MLP neurons of a small language model. Each row is named by its layer, matrix (down: output weights) and neuron, and shows model dimensions 48-303. Each number is 500 + 50 x the weight over its row's rms, rounded and kept within 0 to 999. Numbers have three digits each.
After each neuron's rows, "raises" lists the tokens whose logits its output raises most directly, leaving later layers aside.

L4.down801:442548495481478444453590578546523470509522499509538577470460546559514416427493459470621573491426481535517618548493489422571426528546429504486499535411468495466533545496450542492521514457509481552503546481492392474542412532505481531569528517506451448456493441405489437547475562520417550451495457544468508510471394509522505464546563485438496511525532554529511520474457515463518569489457576451521518548557563464488488533546535498424534419462492457601535429487529452477525410523473423427479513476575525462571503461466481494481493560521431441495480505446471492440449571556445488458494449476471543525557489532520637400518543535605509519525569507489494548541535399443455492514478508506512513505554606473528549557425455506482556497514561434434545459499553533574552448526485505
raises: " du", "è", "ère", " France", " et"

L4.down1896:568434546445558458395534469503434489472526524539433485538522514480450475485516522494464522587438547559494580520506504497512396461516455500510535551545510549498539516431595472532488608509435571600462489521491556571523500623444503535510404563491555449460535526492416450501472508490538434451568551531531531377573455435524490454521525510448497491445469591464506567447475582546594376582428590518465481497439458517420463563526507493539420484483500551509560484548466586497343525460470541453415541482545487481532503493505441404513481587482505518483521610565498510532570491434509519478523488459488519524443477480466596475500529457414498441575534431438583446447470512501423512480501484556549587491437583573513554446394598517521382530554566440587517510514518514608471539453506498
raises: "hire", " remain", " provide", " contend", " create"

L4.down879:476522501547540494583450527603524466543541455487596421496493583501520395433501539418520561491500499490440449517433541381497481492476480490470524533561436516533503475489524439415446520424479535529640536542474549542533419485414521408498515573557513482487557485542530502550497566450647512452491424506527507482514445494577540471499505512481496501522526542458518492458521444545576491572511485528619494491565549527468395523468504447506504564619582552533502479552371555567596389408516508511512521479624500564514526511552506534462452564552488534591554601517402512469420450561442576438530555508508588409525505522564525557526581489418525512527507511484489505497558488500460522459505533543565536487480601524461509509558490468579565508551556418475554480535533454461484476554453497
raises: " name", " name.", " the name", " names", " word"

L4.down62:452500529428480481582535581498585510405523518526561602438418534524502416411416468581393538528417427496474527358448524487514490514490521500550508504443565492532504531460529519480504533408471473500537546564522432425572422503600492483474565422484537483535624594451423470636447557504482445513529470600488485520459521446519527596453531471402468427492549516511484475449472431507461485551494525462543489514442573458423429522490592510524512538473465566545477516571552499515519548447597474500509512410399569472611483492589468463554545395557524559452440586376488541524441463486475518522517444530518487560507484515546477541564486526465512362404525579500591509413506504557558588446544511472501392526481500434528541525491486596497589520533535483550548426502466501594509544429499540
raises: " Sheikh", " Ahmed", " Nas", " Abd", " Ali"

L4.down289:503463571519556650480452495605509504467449574493462487504547549565432464515464459516466582464553508519492560513474506380556523448565498576506576518468492464677466506510503456497484510499573527466495456420458455548522455540439525464459473505542514532518402540474484480543508435466510437493533470464493483525590457531530524432438531487530496514444437577483457419500467599458481503462477493461562559454432420436499510450525533455452494341525486462518470512551505441414431607517539470463542489511506502417478462498524543466486491477579478523488591527494551489495546451470546522472553464518494523510496437439599468408515523527464527481499501563540407547529513461453556588441561408486527523578462558560517456559512554486507569549533463561487506469524497492421517484571526457
raises: "est.", "est", "ests", "iest", "ested"

L4.down1483:521430562450466470497424505584421498451465459509505462560545492434463492544558453553479453593579412513511519498508502490564550546462548604541607491506327516449403524451583459568413513466483517458458510542496530578505567504487436530496409505607443417505480566433401455533500504478480525457540534547526529564447516503535500579470535505568606465476527504572573450429537497495490490481486504494567491502617560479482486448488538360516502492508523472540476471525456477579450447470571412494521533527526468445490465508469483633514459474452533428460478528445476560428417486512478542484517602391533489533486553477494548517536470468440478483546518485560464485500564553574625542450458462464486552575442422469515456456571538446523482524487584431439536501450562431555510550455458532
raises: "ability", "able.", "able", "ination", "iors"

L4.down1421:531532544488490567539585548494490507531457511431450582498522543425396494463551495541604487463506534406525497494521467378567464605498534507535496504532491514426488441536457497452528566546529503533464397470595511460493561477576490529458643552479634506575505518570541489500536572480515534479445542454490562478477450438514488471474484445508441515395433513595439507479511564489527484471454473473468633530530441502531518433478445527463485529479576518510582463491542566388503583543516469499579470526530424509552424454390510466561487487484584521517423428489411486483448455461411456524544420518499440566489552482417509581494473536519514462490536586493532612543524518470582488480461437457495433515465464516452517510528425420492470506528545489460566472420501476426545448578542665
raises: ",", "roy", "-time", ", finishing", "place"

L4.down2155:459473451426489438516507518466535433568562473527506539496495573552379489478455486467505456578502551497448473443497607540460493566512450502519445456535520506660509423499541422517560567496461515506438487533518469526448438507529503488575575448595481450514488589572441528495483540532544378434484476549609489496471507523502541553493437535442442613560402537474567514440479465455501479381536542570469337481508487545530422366537513551488493508511455555453509576400568507470473484416490501459451456524486583520516531496526545490590422349494448530479460568486518545518518526430447542505558505392497436453550511437498464544547480524363462519551523519465563505522500486550507495524505488433530525490563472513585516516494486530450538545515466446462432520500535492447557524438545501
raises: "'s", "’s", "'s ", "ly", "o's"